{
  "d_model": 384,
  "d_mlp": 1536,
  "norm": "rmsnorm",
  "norm_eps": 1e-05,
  "rope_base": 500000.0,
  "attn_scale": 0.0884,
  "init_std_qkv": 0.0285,
  "init_std_down": 0.0407,
  "beta1": 0.9,
  "schedule": "wsd",
  "final_lr_fraction": 0.0,
  "batch_tokens": [32768, 65536, 131072],
  "seq_len": 1024,
  "z_loss": 0.0001
}
MLP neurons of a small language model. Each row is named by its layer, matrix (down: output weights) and neuron, and shows model dimensions 0-127. Each number is 500 + 50 x the weight over its row's rms, rounded and kept within 0 to 999. Numbers have three digits each. A neuron's up and down rows have the sign that makes its largest values positive.
A block is one neuron, or neurons of one layer that tend to fire together. After each block is what it responds to, as a language model described it from the Wikipedia text at the highest values.

L4.down580:493453447432522615511521479580463414569539499406508450359423489562516451420463438461509526432499549401580500505469510548495491432439562562470515531515511464534539495515483511375407422437504627527429499514546505541534466460457507465607543508498514474550377417495552444482427563520503443482568519528480504619516431542436457531506504434568505451451509497420428504485457517466495484563480
L4.down849:538448516476462533504510502462492644590540482453549499561541554443485546520457503545486378511517588520526552574472481490451519471489535417457511540523521513479371441484421526462519477415453594479469521515392503565450587550541550477539633479500479455529457516520576489469486537457520524561484566430537493465495524424502458515539454472489408561517442548479469510535615512470570549341559
L4.down1046:452585457519517546499507511572555553442500431467487482585552501534573488496455493622505475439515516525518504473529475411567567570500532423514440522500540445478455499503514489469473469544503407547451431476531512522482489421582499555428523451540489460481527546438471689577494519505499508480451513480543505502537408454485547566526562524478405497507660548456426504546530489470475511453515
L4.down1148:402427470491525562559528572559485580563533522498392460478477466468512447604542566491543423437528510541518496449492502512444521565479554542526493460500438519528481490533559417492435548498351592512481447579469480516495553488473507466510639570489566463512488521403563535572577573509509513480538548453552466499506540536427505505476485567499583471486518492504503505484504445532459591513509
L4.down1159:508577508411525462464502513456489584475525443503492435448520524533511498518518440563547579420529554553519467596454486419443479533458496553444450505565536544532588410433541631474487548517506482544455472551501515496517495487491416420480520529467582560453469550390477504494505549468443450517543491485510462542446461495599475420518552515510501492525507526434511479549566468569458550431596
L4.down1180:411529593538484482484566514486534520510487497464559493493526550505584504487468549498519454453428487511550393580457521440446448553475450426465494555468591531517508534545423601504379473538584524469406500493496581484450515487507400433597513615499465594508511568496538494453515463417450476529514463476490514519528477623530509523539539570427455575419559510473571540426458408559558576486492
L4.down1309:427572534560511516506511426528563573456490544438535523517527494463493470443520562497468573305586552491423505485556693430494437450569430449574558487532502468480502484563503494493573445533426492525435475464612483509519537476488550567487473398474520478538500428497544478534479536443482491563484531419462490491499417473523564499482401488491496462428483509477557470528461511474501491442527
L4.down1423:565497512503538516538460556482447550574476565409550461517568440456597423601505522526451495423465500563505478510531626405470467453434532509576547424525445496534438529444519427428505418426472535485469488527504424489466485514499522452470497483486488505528517437518548486640514579441602459419532540557404534554420483502436512514525488458473481558528567511529497470464524493508491557517576
Modal after subject. Modal and auxiliary verbs right after a sentence's subject and before the main verb, such as could, would, cannot, can, will.

L2.down333:488580619595558527582458443495535508597481475552499499499535478519459507459529497501478465410511526443542566414543502465572503500510512504539479490407465497457502406568473504509482490548508460493483566498399498507484488510496517552645518565541500538553440463513508587392498549445511479488486471501479478477483440517477454538517520543593459481413493477582400487474574454483562435559465
Year in full dates. Year numbers that complete a date right after a month name, day-month, or "born", e.g. 4 December 1999, July 1987, born 1950.

L2.down1404:543448499484368562549500435572438523438467549566511473493417531529510482481475557403468476564627469497484551487445514548489511505527483518437508468449476545494591503556477461497636521470469530480575518436456467448437549490597513564682479479652566520344441465546492458432506530481486450587506485423581540562418564507481528532524543580659535518541555471555429463572486493477476429533492
Token after a proper name. Fires on the token right after a multi-word proper name of a place, organization, person or product, such as in, 's, Special, Corps, Wildcat.

L4.down23:523489528500572529521506444462438529562541526476448583495484493492475483558536624419554443477563591483527525488440467470517528590434498412524519467505428451547481540377577469513563522473472511435536477616443522514502490516547495542407517652431548496422539419526454395440498475573515553491439484482535523522445517521537456485427404516406495474501410566431480449496402472465457593427485
L4.down66:410510563540615484481506532475551559477566526473479541462597595457566526489493554471446498500569589536482453576497548512495489476557457455507497521483453465506442491451520569468570435546476536526424560436479554476407539470518532491550493453458497531512508494543440516543514515472509500502560465483516482451455540430465517439511524541540549455523547494562532612433483465493557521535514
L4.down122:614503452538548448613676461542424490480561475434521527485471575471450429435500487514428520465535495430439479498544529455450489469491530536549549401523470470527510551586512420573576487507488512494578488454465391536468538498568521425528431461484541389495537521458471420505413434576549532525512514442505542486473521498446483495540428396503436468443539502539575415553480504532455441491489
L4.down331:567513464506556492485565498514510512491497499451452509531409530458477472521408430544461533575543496508538508464535468455486492513431475539500444535510535566614485510563423468493514570528454515466411507467592477526509541507512523570417463568583569584429464548536505482501461586524538469461436453549541531436519564490526462528572549549506419462544501417557527399502565464530467461534528
L4.down830:434472475475558569495468475538586466487511482479530453454436504468536494569531471548417445513516467396512515520587429471517520524432516403559499367505437527392445570495510547455505452458554521473528455549561497574411444543468435528421422507558437481532502456525528455502478554543403433494444571420539544479564391553558520505499526609506522510471476514511591500536504497514527474474595
L4.down1031:465444558530514422501440546451477462507513445489572494487489570467606531539486554442518570552520487516545546500475504533538545461386589466497533474500527458448565657472382573610489490517458428492491462441601546526492532501459474430531563542455509500536441512529597535544578460527575554492600511513533500469427505373470516513453499467572552546511541447576550474580516584459532423520445
L4.down1061:428503581546472541470447500491378542429566470472478437499441558510601504468511533439461556586565445490476482428575500474431487458546476528488562415498494509514523495536517569532551517545485449507535508460430473447456461401549534569427539511529486528463485444448491370441506473535507612509492512480571510557514495467455548509522540566484426478506483544567481510513397467528508431485440
L4.down1108:470522541479533491484471525489466537430496517485584537416482538518533440560494529506448440525462545390573561482539454413520502457543568480515458499581502472479436475554599479546542488477519469507388447407491450509399443575478569518464443566508541473514512357421497518483504431547471538475495422475516584487448540430577532532522565461538511463497484530509473539422440497511468541521505
Proper-name final words. The final word of multi-word proper names, especially institutions, places and titles, such as National Register, United States, Chicago Stadium, USL Championship.

L5.down10:422424435572537524495530519447507489427501498478492498627454507509516520472471526586504526411503533624563414509559533469598555544500403482446526533470412425446493569524406439468516555490363398524483516466493430385409533468516489507481521410553408477538517611434500536588582569536514384493434459547563488485545464540555505460560493540477521493578564563508536475424524417469506510412509
L5.down186:501558463577555531522570570430482498459497539538490481537468493468453383522555573540516478422460548496475449511416534545485498504462465504467548423496458486491526409488467558422535478633556490480591557504546507482495596474492544510459493422581498470361585441508463536543511459553521477466603509494562522384405453512534499406475530486449614511478504505485571550499543517554489597426590
L5.down730:469425484536365479571460480488481502543489492527502563463527459399467549503497460449493537556456554551526599505477549470506505544462552489522495472564574543484529580493511438627535528480466466495487513461575521437527520494516508482555516494549447498512386569547550493555482541564532682493473502437389499474544411507454593457574573532496514530494503526548524519476480473518465482506528
L5.down832:489482487467446458482473473510480465475495535534560508398593489568487402514469558541506448540468464542479466449465512492551512506480506553455497489573474445589421435517549608530460503560408494453547525480461508552406640531424437522540531485515492431498484463510484512468433560507455595502551526490428505552564460478518444493512529423492461514444514486593501586448552586529510635435491
L5.down937:505390555348540493462512465502506477476531462516503484547478435413618435521512515420491562491654530428490532419532479478490451428329526551469519491446483521472458496559428490452526437503559484585513515511476434445554421491489462558645547515475487503488495436460538440578459519596510459494437516516451550504495483506430503406536554503527493498496515499494542425467444461605522445485489
L5.down1112:540386665449452492448502551538485533470515532506471492509529438496554455531452529433531574505567458394436515419493461530498598445315613515477495473478560491459447533494528531486544476509526439492578558468449505511562507573391516529561528540479468483398446520481421444499506476529600556541409551456490491500512488486429565526642526554562496476476561525533487490497457428488591395568501
L5.down1383:438543585561486475517432409554463475502536516534548499463579473514499524514475476434453522530542547275525491572496553456433530448547499520469497396511582483555542447438585413638582476502465454533510538421488544450438519497556601527459453438509500447472480427483409521474431491511460534555537500479495560466426492421574605507500501514552536515529441475444540496511502476486453425517502
L5.down1449:463505548511503500573436505475535469478554460462523511527427502555452566554492512413517492602562463432535521578508600526479564486428444519540540485562531445413558502481616552561546535513498457460518518479506530457458564471548486584485456512592472507487433504573482403526483532510519508461464419463486567413459493581398488480498440490725387489525535517482563468535449507527488327519447
Proper-name continuation words. Later words or word pieces inside multi-word proper names of places, organizations, and titles, such as Walnut Ridge Regional, San Mateo County, Kyoto Protocol.

L5.down304:480503540526610494553535483489459567417472377509481466476497560544544502564580477462492513455439536510545506530566464351422487472447503595582417534434493535508437411498531516478585555531449536433466548544526528575454421463475515449560466493496517600462470427449517527545464480481549522506527515528527505499444431397430522468458490558504456488540506480543537446391464533469535532506529
L5.down332:488506574492506530439563499534496551506514505565455432517424555478542476459563431505500522519543494494574489468475501449477578551467498476529448522574456479491426578414543489487463454547485486562540535513510499522495549524546564532477544540464570488575501419452520643442442481542468518541474461599520502425549489464459448378449572557481349526467508555482451494463386528487491378523509
L5.down532:520497382508551467555483466434485416389515440459521559543489604552528519508444463452455547457432530476576520524543530563436463476493534559488580504611370569488417463525597464435559516476447507528548428542468522553502527507537500489543494510397469454487499448469555575492478457482444415461433428526555521582505560600532517456491533530433437495521469459465494419496524454542517358517495
L5.down551:499546497489393486583524504492582444494493411453510443517476589482466446503425408508437565427527417436424473543493454486515489594436452417462454546462468541592588547470429482570519616557407444450545558519545410535500522490584523572575479549546562436558505535524345477479511590436489552526511478519514488519444439519399517454484470587481459490480466498547622432531521604473521552500521
L5.down563:462554513460492367603503600472492462484471498463449510558461533543488532508474469497511509582564514447508513460481522414463449554464499455460516517468506492513500486486498455574586539505463533449548506515541516479542406553503462657612497459642509491498432491496427493531507464543435496537558486537517527561493541479587526468536522527526486509459517487462479530537475537551501573484551
L5.down785:486404588460425494497534506531528540488606530472545536560587488532517576510533476498548429396409446444473560512484584496519642502528449466531552522428489539569520493487479418469539567511462430425520490464420534497455458438464533461535440502483435489506470599458580472396467485485498523496592476501574458521456571587613523445562597612463475585378503590496501465626504592541477423529520
L5.down1073:688544428501471479480550502554543465476521442531580415509516506576425411467538514471404486543489455594411463461442558472469512529411512535612416573491493449525510496479433395464476574595488568436516563432475398549465492461539453458495432555477437465370553508473463445518460541538466517518451573535543499509570434517508585510565479510528467488462575443569528430438573382477551631520516
L5.down1287:596479488411497534455519550544453519538551462444519418489533506554488481487579528492511439446513575614381464426559573499481489454434533443589558563535458508513435637466481516427546531558549534438491533524542489453561508468495533455532547576508490519585481439419407504534420527456537563536481511509508514498498463529533526500580416516508476493523500419471404460500508505454594555535484
Year numbers in dates. Year tokens in narrative dates, often after in, until, from…to, or a month, or as the last digits of a split year: 1929, 2016, 18|53.

L5.down121:425503477460467454519533502525621622517568404564491505498387494460503449530526445473502486520412510523536464493474524486410511435518538474590531460497482498521516457532421540473462486496481505561590561519481553497535464500436454579528502536511509484444486542461497508536482489403586478536430450518551543509508476454453509590562494498534563382569498434512539422495431579491576486455557
L5.down321:561490480560527511543553408457492521489527572580552514446479480519496448473455487484542519547515529450443445438509490519486439495454520518479504515425460505477531410552604505546540453581452539461547522693493497544507609424474412461477524443481572520538553462453523520481594447554479523435420503460536480542460505572473424476478511547477534502489441528553468542513474393630471432520456
L5.down702:555477544540570538428549539460552482458514456496525541507479435470491466514520539500604477560528471344432482531474465531605453547513512480484559486439465583522508461513464479503465518554440496547550451438530598562469481685509526473509434511565476414533472548526497446441543426557464484532538506531484482487434467550462490516544495472477497610572501492480478555500489475519541467475561
L5.down869:555455539491533561501520464480447503469505491596452465419460506567554471561559489389525522560449450508460453504431456552478514466510499543547527567561527540436478491465562476492451493509462464479484514490617523526492488429455538462415521491528418572467476421440455481477547455427493551590484516520581551484476435536487473559486499448433535498471472585527492384552538457500493484553467
L5.down970:554517536504598515488502503442520543580494439468474492461588424447391477471526527556549499514565562453509452513515510518421535586524515419505493481524512530591575450422440540601524481358393502392567529501519525493620437513553567524578499523433531432440515583576581547554473517499573493498524488481511462499488455401440529481465499560569527478488520478502526491577527482493554534581540
L5.down1050:461607492449424363503435443487446396600530563489507579532591512565503429503544553551620484552516500495530421494473488579535531467512493530541529473573588559417525531465447451542557516507462527535514581565404468511407445509489510594485584532444500465544486517471465536504478458529577526559619448492461517490502459541498476549432512508569547493553528534452438522573551490389409451472500
L5.down1144:514554596581441539532503525529470457620547596422443547502477459523525451548519534515474456519555418432517542478445453486453459538569435460482529484587577579540485461542526478464578554468504503418546570527458459518474472472486522493351503518484505508463456505456529547423504473510502451536521520520496490553473501492511519500488582517523454436498490436474480481543450500477495321486553
L5.down1487:484530485439382537372410441469448487498531500444534491452600343423584589544469486512461398524476507472357411490485478474529489486543552557476536466550469427565467541475545538528497538378489512489455487480528471544451542539481366519501483519486434510510492513561498519592457522552547551433475529479497576581516492488508528509488527589505496502509394535439468492547464485537580477510558
Year numbers in dates. Four-digit year tokens, mostly after "the", "in" or a date, e.g. the 2022–23 season, in 2017, the 1970s; sometimes the first piece of a place or team name.

L4.down6:484398556438533534476438472521550567609611537498586579541455430512518427418507536477438474468536579450541420412396455473447510489583507514529471427470467416528534495532529520505520504472553483484510615464586597514544530439470528532482536554528529575498368513486487508503516475586481452553505511469548444607482513501550524589589544481554511370549533525471456472555462498442469467466487
L4.down720:483500533556451440594493516469474589468503468523516447519512481615577474550585521525548480418431441512484423478488505512503527472502475586482478448526546479514486518493480502477522420425441515495583526454482477484528434410402498405535516517503429464470512434384504443439468539469514478514444578460587443416532475516459486536483495615503460470489536489417471423538501510528478529516536
L4.down1102:469579525509476530507520567500491491476507499572409427525534572625578465570477488417542515512443468582457576536467510462532563532372505493464476489422513470530483515472517460502555602562514483573405453507583546514489490467650580558429509559526439493433568482570511492485530519503601550601531443536453467473456408564482490491442433499546449466514470494550484475512526517461490493568473
L4.down1270:576391457493473567466509471431469497471636445523416498548517451558516464437437478456551396512500515405470548530532464520432544546462504566537512468548492462468571550486547410598459558551528419556453531527555481531512535476484501428466523548517395525496473497474525428537550458529458504509450487495515533467474399449467427509441350448386470452426491566426501425567487515499487434465505
L4.down1293:410419529423546532535470486536521509532458455563547446544473509575501420542508512532408537577532568227446574415517517494482493452536513488532489576527507483561453507529626497546450508460544455482468476445517494475564530399483499475527477528494520562565443471562494514455515517508481536527479591484474451552495479493488463506487528519460493481528520537459476457524404564532458484504484
L4.down1300:504445556461444514510568509529562476498569535479424483548467576516470497462471513522516476545418440408566481591468454538495490515440518466529522574548567564517471530443519489503476545503425495443575449523489488535452483514484552482476490476489564616462509556523492518574470543442538425466521528500537531563503491516468561542465475405488566538418446600468446509499504471589436470506477
L4.down1404:462524460474403536466512575514511492447558529520471563510443512424430486413509555532531558442506540465468531514486490401528461578557547536508535609447425480461451367542566564524506503446468511474457485498508516430532477495488487475511491523503439447495542512507535525587579493444551490462476469484461526573453453602465547534327532524566506505474547402490441471432473561554491545469512
L4.down1506:451502507543436469402511463524391526493488451557504519519539465579445493582444511436521510525456599586512570549517506436428548431455555525447512502582483536503450539503544469516514549534535472561490545482525432504413490497507542515522496522510334605475474425548489496458532447539469570521534538433469600540479453516502493564555532498405516512450520533510545445512511414479424571544525
Four-digit year tokens. Year numbers as whole tokens or first pieces (1977, 2020, 196-) in dates, tables, lists and ranges before a dash, comma or parenthesis.

L2.down310:490461474509444435462582497490434615439535539450413467467398551529576448480421482352514476483547533460470499488468587505447600449549507467490427488551456478558481563501492501547564450460472478462404440577454618468524509382470543450589566529561494561455472471565495478440536432530467605512540567431448478514414502559518526472569470602538541494513478470523550512539487563430526485492534
Coordinate separator characters. Invisible byte-order-mark characters after degree coordinates ending in W or E, just before the slash; weaker on scattered word-start fragments like co-, Qu, Rey.

L2.down1140:574476491551459480509568528467415485508430438488502493598421522475514424545442517457471521557470391556463498482486543424411475576511495557488536518526448568556597495488468481513499431480545518518416595476538551407500520452549532578466462502450553467482411501593494481480518468485359498454539516462512451454494471504437446523435463573450494513438453556503459553442554412541438522530545
Sentence-initial word. The first word of a new sentence or line in encyclopedic prose, mostly after a period, e.g. Released, In, This, After, However.

L5.down78:422545536457569526401491405492471507530472489467513552530458491438522470469569519509582517477503572506590478445479490551477513475562483543458403452528526519450465509402448477456483493440506539483607461554447490529523518400514480551529602472462421554503569534521504506544483477511536510486578555508459489425561509648568610386429513517517509502579529464528502445439454529535523575428518
L5.down566:504505428543531464448501519538505574559476522549515425482405446533468484532560473605460468475555566573496497488504510429608412451513503543478504432449556416491525564492572532581471513484559532500521451464614509539424475549505472473506454518494513629487445294553488563519484518496481553419512471620564474495497482563542417501485445454475516568457483562559542493483497526455527463568506
L5.down666:397536583494478534566585490579509515544464534484564531483528524496537455503617513491566570408436467530496394491457606543451509488452451497581418506602516470495599442586538507620498442475468501534471483501482471462578462495529482557486492584465447520444544531502610494542515489467564542502433436461429552464426608437499548515394462572483545629487511564521519538541472362488488565574480
L5.down830:503448526446509525454537527587528515438439527441533535493573529450496442558485491467447488429495464549500463438576506399476541501535457460583542467558479440391495477529450463561533463468484480474519465511502511571436592568419586435506474493425420496541509493523501462462462468416520583503460510462494531565526476500502514551544516506497546554528411557546504440468520515479547488532501
L5.down995:500501501498554524427432540575532571542503477554571444535439392463422522537502492486544526513484541561516485469593452418435437604539492486479535456505450513434478499525517419441573518388528501487480563472560563569516522531512488468473554606515540459531503458373480448508504557473480450556494527467512457492466528545548543474519452395507470457435489521470462532489529531422442483431475
L5.down1111:547499508514482528506555501490478423517438565515484539470587520538521425512416483456405484489458512390504565481572507447490567432604458502578494488489493521518470609484562518597520499568535451438569484475473517493459458465518417496403487496490555603565549529472511491458415499497474496505507415502509507515497467478541546567447668525384389536470578652495449559505480454526467349538510
L5.down1357:490498563478420359457472532498476497512497481466439522475520447428478475620518497426437511483541487479539445512530440439475499451449486444483458356435547533588546546542430534504508488556505500596572402498493494502512460567465515531497485554482503462538472437582432497546463414534459497408464482460500553564581492393448464465423548561491498509499477536453491481435596512503431509452555
L5.down1520:487513488535546466494461533570502504456431488506508494421503619420498510612501511514475541546516486454523494389513476486496525492509502455482599461560510427525478508533534618501552510520505594512449540474489509457467503539508500466455569523502645468522529511497423463657531466543507419504469438560580510471468575472526507461470665520469423535512580455380497461586476428523483540454498
Coordinate separator character. Mainly the invisible formatting character after a degrees-minutes-seconds coordinate (e.g. 34°39′19″N 078°35′21″W) just before the slash and decimal form; weaker on table-separator rows (|---|---|) and on the word History in section headings.

L5.down84:472552447475464512558419375590541516583433453390463440520480497448612500497420522503493478491369583521495447477461547508549619557527545600547539477506465506457568519438466513457507472545417408505504477590532490448457505466528436446485391413535496588494451391591503444534496560577474537469530433471489520499491441524579556460557511596410510448451447513456425540576386536477575519525567
L5.down158:506529509441468557575548440552489562508479467519514528532510452554436498489448532660488426401541553496498592561579394561438437524488471548625440526441513544524398529512505500526469572461502462458526362547465450461562544500475463552570483494481471561568521468565494465605492476487519516542439558536566395398498507527437522460467433476500469483507534491509524510530505531430538461462605
L5.down181:580560473542456494573491424484514489442542435525535509532510403543445574501542431522616492607493526505500513483538569534391455556523485467485535497579486499548492472491477505592557493505500574420484438570518435512423480569565533546582518524496564461468471481492415534502464495485523453495493508513465472410481428514496552406515377423474542522486498481412537512479485490541411469477505
L5.down217:596508496545515502590437510501563505446494498548441486487539541459556545497336455402480501465468519467511583432535539408472530463501490544517463493539464527528488467464506579393474499502458564457454533609579489453522537479520517541462451490577520435545537485536482485508557480464422508449608608534489541524425513569489571480574426531544458484485443478442479511510520476462432502469462
L5.down694:421579501483500418504458519515409455521537465452392455492492497516436422620591489453510464504558590434510480446476563409538460467434549423494426542532508482487455425560532456482481519484462542447431456465543496463497389522500523499541526554495566443486408460532421556485505544492413564460583442541512500553449488398423490489441474497491513495490500481504564460463611518516469490431499
L5.down806:522562482564555521549513548491514479513457432559493530510474407473579536620398505503483605438460421515496531507400470459441482496467525541487525401460551516585498546446493449512585621568501554564509525460516516507444568490482569456508526533628558373543463407534579476435544450438492517462537574463485456480476600486510491518530520465539416541369516581478452518529494450483490505502533
L5.down895:578496458551583461506527540515557449416525523582585539522548503460479466553536475510455502499481503541519458494467504504472499510466473499573550543480468527469409583534542416517543450459473435448487468496460585537419535532519457522523566565575514563552476476535410566594451434549513541589600503445477475445494426581583436484403536507408526543526492462565507450548501565534466534513522
L5.down1084:510503528490511538441514630501573473481482523453448597438543488439511553468507518498528518528544432456530511462500570607511522475517513430469477455448586512541512562538604519483470453517561491397501468498509525480499505386604473455508520548582479598507538521619519529447471505585471529513544472499495486445527467577523534454451535573459518458500574517614584410436447528529477477483508
Adverb endings and qualifiers. The -ly piece completing split adverbs (slight-ly, rough-ly, entire-ly, stead-ily), plus qualifiers like only, somewhat, not, despite, subsequently.

L4.down232:505500534458500493507532561478511568504532511428601490508539472576454629534456481444450534511496587551467557458481598478572453446497512550464464540556450507511527518578504452555506504438555482579436514519498530435527433489446517518553450540496597511438474481546540513458571409505555446552497499611495580526514528603632443570480503512505521539557514454536451515524475523538421512481459
L4.down468:458583513456542551500443473511574513498544512445579495463411535535604526417545495553590577498512551522558542405488461577504531495526541354521468548531504490498477475540507436490483440455514532567579553509543482456421500491499530521513520492530473584546445578532490512515482493528420479526477493447466471439573528392525507510515521526546466502480439490460434507515574464510522507453620
L4.down735:556493518400433521533560502510449451440523625506505509479483486485525311494547547480496506545495592514439431401531514490466517378453424440609523533473499434524442459571564517487477467489528529401487462579509504434582458527575499419496518489537631546560493559438432502480410507546456423480525436492469439463523588519503461476520588434510495451466486508429489476462452475511485530447494
L4.down764:513525498589570585576414491466493488464478452452416459525476461504518530484560445551421478515524523483396511462530406458396548497504419559539506532433528529408522460539454509587392439520451482488542439519493528518491529492531539528474475552517511492539523515426526510467486494499551411514494501445485485597495570448501556495541543502448494504456483424577579503459498615489474492550507
L4.down833:419479495479465511537474472453621532495608476540470497506468391487539394415480429528409559530471500404459361455438529491444492478442473490589446488497458515437519461465440519430484407523461507479521465517504519582557531514544513537515484500511479502510609460412421425479483573553461491534472549466471486532565358481547437547530508487491444515614384521465484478581542625548459518490488
L4.down937:547496487453469475528464522480435516546498520474419509455436564459579369529473470502450490497493492477499520358461460481494478542567403521507524455529456528515505538477616465500518452394516517444406468448575546478541462497586498432504523396560611383599481591454547522523496444510576480555421419509587548488512534496488498489463437559460481436530607488493529508549556414542544530494486
L4.down1237:542462469461462496425542554564603535510477506444560469513499435470559561506459434487562521530482406422454526443496524422469516493544471524498514475500504528451475629583528530482473411545467469559453343458495554524501486573462433576481471625512576493457573553469481511469490385478560546395535505493520523569480445459477450457536490451477379596511539445569548478538401483459541540558511
L4.down1440:535464524529476494451557558483530560494436476646400515376503415430468432463462495546490474531472542479470380474508540511513464447438466458610453403503516475451601533447439459489477480559507461490624528577456491507569504464558536489451468486553479618514470414575497482491520530469469543511493505464467521519504376548492489546571535541468516448490463568481523517492421541462465555517447
Coordinate separator, word fragments. Mainly the invisible zero-width mark after the E/W/S of DMS coordinates before the decimal form; weaker on mid-word pieces like -oints, -pret-, -ac-.

L4.down311:579525424406497473470584566561493508570415457473568512531474512488506501495597477445520486442505488462503547576373576479469504582538555570528458406438435506567481501506498518407509513473444580427548523534549423628520456500516498500510471493558514552487428551460486489529371533408541488473445514450533465516478551532393435431483469624510621544502467482525472505556558589491459510485462
L4.down662:554475588537456509473500491593518525580462477447376535507497443496555448567571497491561484572503557405567448498458556538464491526485524475576533580579535592440463570511429459445511513502428501530518447595483489510595458486444561507465488461447529482462476523463425509514415599487438533528530475564445448596464511529452599475496521497542634526514512502463551506518437439528442422610526
L4.down699:491534522501573529524509544439527447546575432443581619532570470525489500495476401540425599539361488459541605523520516455449534520556565444475451563472564449468534543549509547609451528519547511495492530476552522482525415517550555629507536458571509583453501571492467593432469584470526553496539433509534417479491513487554564554494574450454451625477478508494479575567464464442517401496539
L4.down940:479534540511514505445473540469563487593492542469512473556530482512393490498500444516403453455547484492593502527565616484580494519461386467539471505576486434548542549577468583565580574501438382411546417537549511428486483531544488522438526539474548546531491533433543500532537553473558501498452516598559553532501491526435502506428591549436480487468487472459528517551536532467598507469535
L4.down1005:556586591499441471607448577518458540497503513521430471421490556594526468524546490514454479462463482498427547515511520541514500532506452433452419647491495534534491574445468592482516580556544548519517553464395477472488445499504436550530574600509588529527460400519552572396438530501570543611473405563522420460537487465421385439457406634570438444479484475516496497449575517529461483466479
L4.down1113:492561557417426527458584515533411477497482559508439379393434537428490555522510549432482544510538516525498510396499505398525496450487597477629421531484507562490470618483560588433544601463464425528488560475577454521452489495485613458479549459543546585565441530556593467540523609487545534553432585504548503512546533537480591482586415488476514564476495486541468486541515487499483569536526
L4.down1194:476589539522586507499435517469445524434544505499476556488469437610416487537505480563538450506377478388497527471487498433523584401497505488555578550540551461501485502492517427525597499539509428505486541427492538583523424448446500472503399489497424551530437514422525421399570505534551539484531468491547447505588435513585484497567461356421574508534456515481518545477445397398557515539470
L4.down1426:503471535526548501434488501554443602488484461553448455415435531539560484567593427487513427509442445603436461459467523453529506506538477469503462543560485547405484593451435423534488463519527532530473425505599433514457488523544484459571493500434512471493502488465511534457569473458493548474515503578479509593557572480474490445441454569416504479432544547493456506451512434546472498574459
Year numbers in dates. Four-digit year tokens, or their last digits, in narrative dates like "In 1928", "in November 1969", and in table year cells.